Weights of a small transformer language model.
Size: 11 layers, width 224, 4 heads of 64, vocabulary 8192.
Training: a variant of Adam for these matrices, 202M tokens, 6153 steps.
MLP neurons of a small language model. Each row is named by its layer, matrix (down: output weights) and neuron, and shows model dimensions 96-191. Each number is 200 + 30 x the weight over its row's rms, rounded and kept within 0 to 999.
A block is one neuron, or neurons of one layer that tend to fire together. Before each block is what it responds to, as a language model described it from the Wikipedia text at the highest values.

Responds to: Inside compound names
L4.down38,208,232,209,196,178,195,220,143,211,171,243,214,210,164,154,215,251,219,188,198,215,195,231,198,200,215,194,174,176,199,206,175,131,192,171,243,198,240,189,172,160,137,172,208,178,174,193,211,177,211,182,197,236,240,194,177,220,248,208,173,208,216,212,200,159,216,249,203,175,178,193,151,176,247,227,178,167,206,223,119,218,119,191,215,188,202,163,209,204,173,197,233,254,210,205,173
L4.down87,224,197,179,178,215,203,190,210,190,199,172,211,198,233,235,172,214,202,248,178,164,194,137,162,180,204,250,257,208,187,212,186,239,206,174,214,205,221,216,213,149,163,178,216,170,187,184,171,228,253,232,189,200,199,257,181,166,226,142,217,261,220,170,208,225,214,236,239,202,278,167,187,130,221,196,217,118,172,219,224,228,220,197,193,189,161,185,213,241,205,175,211,215,124,289,176
L4.down227,149,204,196,225,118,213,234,225,229,222,200,198,192,239,191,245,212,180,217,177,232,161,171,182,223,155,198,213,163,180,194,200,180,166,264,250,203,210,201,175,190,194,239,221,242,212,221,177,167,220,180,186,142,210,242,241,191,258,220,221,259,206,250,209,220,223,225,122,202,192,244,197,140,184,181,221,201,201,187,124,223,174,203,191,203,199,231,226,205,167,197,172,201,174,195,160
L4.down236,171,139,193,174,274,250,220,161,223,176,218,199,199,238,155,138,158,205,189,217,198,204,218,212,210,235,230,215,195,253,194,172,221,175,207,194,222,229,231,179,249,194,185,184,169,257,203,222,194,220,194,222,220,215,171,147,149,191,196,189,200,261,215,147,171,202,200,275,223,224,203,173,169,233,167,229,163,219,210,197,170,223,211,236,232,191,226,235,227,207,155,227,225,183,213,209
L4.down392,199,201,195,196,275,177,177,145,193,271,208,211,218,179,181,194,166,159,188,259,187,226,192,162,172,202,191,201,197,216,189,277,188,164,197,198,221,221,154,200,181,213,202,189,182,155,189,235,218,186,231,146,176,172,223,190,185,225,242,198,223,171,178,211,176,195,233,156,167,214,200,234,280,210,192,181,234,215,175,212,218,228,143,237,222,195,148,207,177,160,219,167,185,219,178,251
L4.down433,215,232,196,201,174,243,224,195,205,201,262,207,224,156,179,151,254,161,190,168,207,219,235,187,196,210,177,208,215,199,166,185,145,215,184,225,212,241,167,198,202,199,145,224,257,169,166,213,215,226,142,185,190,253,206,194,222,197,203,193,213,195,237,198,183,207,273,173,176,175,199,236,150,212,198,145,157,187,210,159,220,109,170,224,213,215,149,208,222,186,197,229,214,221,192,207
L4.down527,218,141,230,213,196,204,222,188,243,191,201,221,240,186,172,205,223,202,177,229,157,161,207,217,235,242,138,182,222,195,184,219,187,185,245,187,201,219,164,210,228,184,180,191,146,173,166,222,258,218,199,200,224,228,183,157,191,224,222,185,183,221,149,239,171,191,170,183,190,179,294,228,201,226,200,168,236,223,177,196,210,242,224,201,181,152,238,230,169,151,144,236,181,253,160,202
L4.down545,179,180,142,192,216,183,171,206,233,181,227,138,196,169,229,207,204,233,198,175,189,204,206,214,215,231,170,174,144,184,130,235,211,171,168,133,173,256,206,185,194,229,188,208,213,188,173,203,177,181,213,186,143,208,188,192,186,259,163,222,189,259,197,208,187,250,234,232,197,189,198,214,184,209,141,204,199,215,168,206,184,158,191,216,236,236,174,138,243,231,184,233,133,187,221,178

Responds to: Sentence-final periods
L2.down109,276,169,258,149,212,210,203,225,199,199,221,224,220,197,230,206,207,235,214,189,227,218,193,198,178,167,180,223,139,239,193,169,218,204,268,177,191,224,170,223,195,172,261,234,184,185,225,149,140,177,252,210,179,197,238,178,192,170,167,223,199,221,161,168,184,278,230,249,202,192,224,195,185,148,139,224,133,170,270,184,163,225,218,190,155,205,220,232,200,192,170,231,189,196,199,232
L2.down255,189,225,265,256,245,212,218,246,214,203,203,221,217,150,193,213,181,153,195,205,179,221,212,203,178,232,164,164,234,191,158,265,254,190,220,188,152,240,140,148,167,209,217,211,205,148,210,185,172,162,181,161,195,180,227,184,229,181,176,196,183,166,187,165,152,204,171,199,249,217,221,190,229,145,195,202,138,179,247,208,183,192,204,194,195,158,185,225,221,214,212,251,222,229,202,253
L2.down428,206,167,188,189,213,268,209,218,155,199,162,211,202,189,213,230,175,243,175,204,240,207,210,225,181,207,190,168,209,209,182,224,229,144,228,164,190,210,158,169,161,202,246,173,206,220,237,180,172,199,204,176,205,200,228,184,202,177,196,200,197,177,155,235,212,256,233,218,197,199,287,187,268,158,155,266,212,136,225,140,154,218,264,191,173,198,202,190,110,229,171,214,219,177,184,216
L2.down493,199,203,196,193,177,224,215,235,155,200,169,210,222,200,212,194,199,222,190,180,278,215,154,196,163,155,154,196,222,194,195,239,237,211,247,198,201,208,186,203,204,221,230,223,216,182,229,176,170,165,216,191,220,181,179,209,194,165,246,198,272,166,204,216,219,273,236,262,201,186,242,211,226,163,169,239,201,126,245,211,147,196,199,200,166,146,181,173,205,191,200,147,213,207,183,236

Responds to: Hyphen in compounds
L3.down66,280,187,260,162,184,224,225,168,193,200,201,150,265,181,211,190,193,245,182,272,212,206,201,209,220,241,157,184,200,208,182,149,181,139,202,201,167,224,188,192,180,195,173,188,136,200,141,189,211,215,217,172,232,198,216,199,212,163,172,176,217,165,203,179,183,207,201,162,200,183,279,204,212,212,204,185,164,234,161,202,155,246,139,199,153,185,166,219,170,173,196,252,177,193,189,151
L3.down547,194,155,216,157,171,249,205,181,216,179,215,187,237,172,175,151,195,239,169,226,172,198,212,178,236,224,257,200,156,205,197,204,207,119,218,198,166,165,183,213,227,168,178,221,189,199,119,177,254,233,212,193,193,198,193,181,208,242,137,227,212,185,184,216,172,159,211,143,165,182,215,156,223,204,186,196,206,189,162,190,204,241,192,200,221,158,210,255,213,193,189,240,191,181,214,219

Responds to: Word-initial prefix fragments
L3.down25,200,245,203,187,212,160,193,210,214,239,196,205,271,235,195,229,167,183,189,192,208,245,187,183,236,228,165,183,245,170,177,159,203,174,171,214,198,234,165,220,168,198,161,195,132,203,172,290,189,190,199,199,171,179,150,249,205,224,213,170,183,237,174,178,203,187,151,218,185,162,186,218,211,146,218,176,181,177,225,221,225,219,243,199,170,213,202,183,186,233,225,174,185,203,270,240
L3.down400,201,233,199,200,180,178,182,225,199,189,207,177,240,203,240,177,226,196,131,191,195,209,156,118,178,224,211,161,237,200,176,193,205,250,228,183,173,193,218,202,179,184,263,206,211,179,230,194,179,195,238,209,193,203,210,221,198,214,183,204,208,203,219,250,183,257,210,276,172,181,152,204,170,202,185,174,218,214,193,234,262,255,191,172,135,225,181,167,220,245,168,217,203,173,278,190

Responds to: Word-initial fragment pieces
L2.down88,144,174,204,230,166,201,221,226,228,251,193,176,195,185,189,221,202,179,204,161,200,187,194,265,176,226,150,220,171,175,193,214,217,174,189,221,144,237,193,205,203,202,204,170,200,187,261,205,235,173,269,242,181,182,153,143,219,198,164,226,170,240,199,202,163,201,169,265,169,236,194,178,219,202,198,209,206,183,187,214,267,235,206,204,150,203,215,215,181,266,224,188,147,230,192,168
L2.down257,201,200,160,139,172,220,176,197,230,247,195,183,213,209,206,214,174,187,195,193,149,264,200,159,234,217,228,171,229,265,199,185,173,180,219,210,210,181,183,202,182,180,270,226,183,201,224,208,201,185,228,189,159,183,125,226,191,240,172,191,203,261,198,250,210,255,148,235,213,215,190,171,187,211,188,222,179,226,246,190,240,222,223,191,144,228,197,202,154,193,215,188,204,247,198,200
L2.down432,211,196,158,189,222,266,145,221,222,210,206,220,233,173,195,210,196,131,196,246,218,242,206,226,213,218,220,154,229,195,172,185,211,167,231,186,226,231,208,182,247,189,229,173,161,198,190,206,157,218,138,145,221,203,132,145,170,202,186,245,164,217,183,221,198,257,200,243,201,199,218,153,175,133,201,219,172,159,217,176,203,200,151,252,171,219,173,266,206,189,194,184,207,189,222,238
L2.down562,202,140,180,202,185,219,204,208,215,189,187,185,220,202,224,214,165,181,222,185,245,219,198,240,202,230,167,183,242,227,193,217,190,185,185,180,200,167,244,173,197,223,222,238,181,183,224,208,208,217,192,203,208,224,186,90,206,232,155,220,142,217,209,184,197,208,153,273,193,197,170,216,215,263,217,191,215,180,206,226,248,233,196,192,166,217,219,253,165,256,203,241,185,207,235,212

Responds to: Word-initial fragments
L4.down25,170,254,255,202,262,186,178,201,177,234,173,199,249,224,166,166,168,148,228,247,186,222,157,215,181,161,223,167,164,204,185,181,186,188,225,153,232,205,220,135,250,176,216,200,213,192,224,244,220,189,215,170,198,204,227,152,175,153,197,225,178,200,220,151,223,188,170,170,204,205,209,86,244,170,220,178,188,185,232,192,179,234,220,137,208,221,210,252,198,210,214,238,152,199,211,174
L4.down269,185,215,228,160,247,231,204,239,167,212,226,146,201,188,184,180,251,183,194,217,184,157,191,143,205,237,200,233,234,163,203,217,220,219,195,224,221,197,180,209,184,245,193,146,175,208,151,225,230,212,227,196,202,184,226,167,178,254,172,147,212,252,332,214,253,224,136,217,177,207,157,178,259,190,157,211,231,233,171,220,196,195,216,193,173,212,228,208,218,210,193,200,196,171,127,278
L4.down321,210,216,226,158,242,205,199,171,173,198,201,180,196,240,219,142,185,188,204,206,232,195,216,209,128,148,242,168,169,176,204,229,182,212,201,220,199,174,216,181,178,192,231,230,183,212,230,174,161,163,132,185,242,173,232,241,184,221,165,216,228,183,206,259,180,315,213,207,167,143,245,178,176,225,234,190,152,200,227,209,209,143,194,152,199,219,185,199,212,194,190,162,199,205,167,185
L4.down352,221,165,195,208,189,217,169,183,220,173,242,206,255,207,179,214,194,188,194,192,212,185,246,199,227,176,177,171,166,178,186,206,188,209,233,199,212,236,200,183,155,224,215,189,249,184,193,171,194,165,118,223,223,208,180,141,217,171,240,247,172,228,175,208,189,184,254,164,187,186,221,250,272,182,229,213,154,189,251,229,154,232,210,153,256,168,192,211,227,170,164,184,242,180,166,161
L4.down504,150,230,205,241,245,231,201,224,182,162,197,194,168,193,114,176,165,139,244,174,196,181,170,191,210,163,270,226,220,201,228,236,208,154,255,198,172,249,218,215,252,182,211,258,219,197,244,222,230,222,237,174,193,209,233,212,128,241,221,176,211,197,228,231,233,171,169,270,263,170,176,200,142,168,175,192,172,131,238,263,233,172,221,209,182,187,247,208,192,228,195,207,234,198,181,228
L4.down554,215,202,248,239,230,128,223,216,153,246,213,222,188,237,212,168,208,193,198,201,191,195,240,200,184,221,149,154,231,176,187,199,230,221,186,207,194,241,248,176,184,217,220,172,240,199,253,193,193,191,189,283,231,211,250,195,210,197,187,178,122,233,251,238,218,195,186,220,211,200,239,167,200,160,204,203,200,180,225,250,179,194,151,167,198,185,201,165,201,161,245,214,226,170,234,173
L4.down615,146,204,194,214,234,217,257,179,203,233,209,258,200,162,145,188,194,183,146,198,194,194,176,229,167,214,193,195,224,216,196,265,161,245,161,218,214,220,234,201,200,221,223,235,207,187,213,209,200,201,177,200,207,199,175,192,174,180,172,217,233,188,236,226,188,240,171,171,217,203,228,200,175,245,184,191,258,206,203,189,283,231,202,197,167,187,189,225,183,204,174,178,142,202,191,198
L4.down620,206,191,152,221,163,197,253,243,198,163,235,264,192,212,201,146,195,192,228,226,209,204,252,193,225,203,223,210,184,178,244,192,200,212,207,169,190,172,175,250,182,250,189,226,219,207,138,178,182,220,189,211,183,239,196,159,202,227,230,237,189,200,193,212,169,209,194,202,159,201,202,230,172,213,145,171,221,134,249,196,178,200,175,275,203,180,209,208,159,129,212,195,140,177,203,169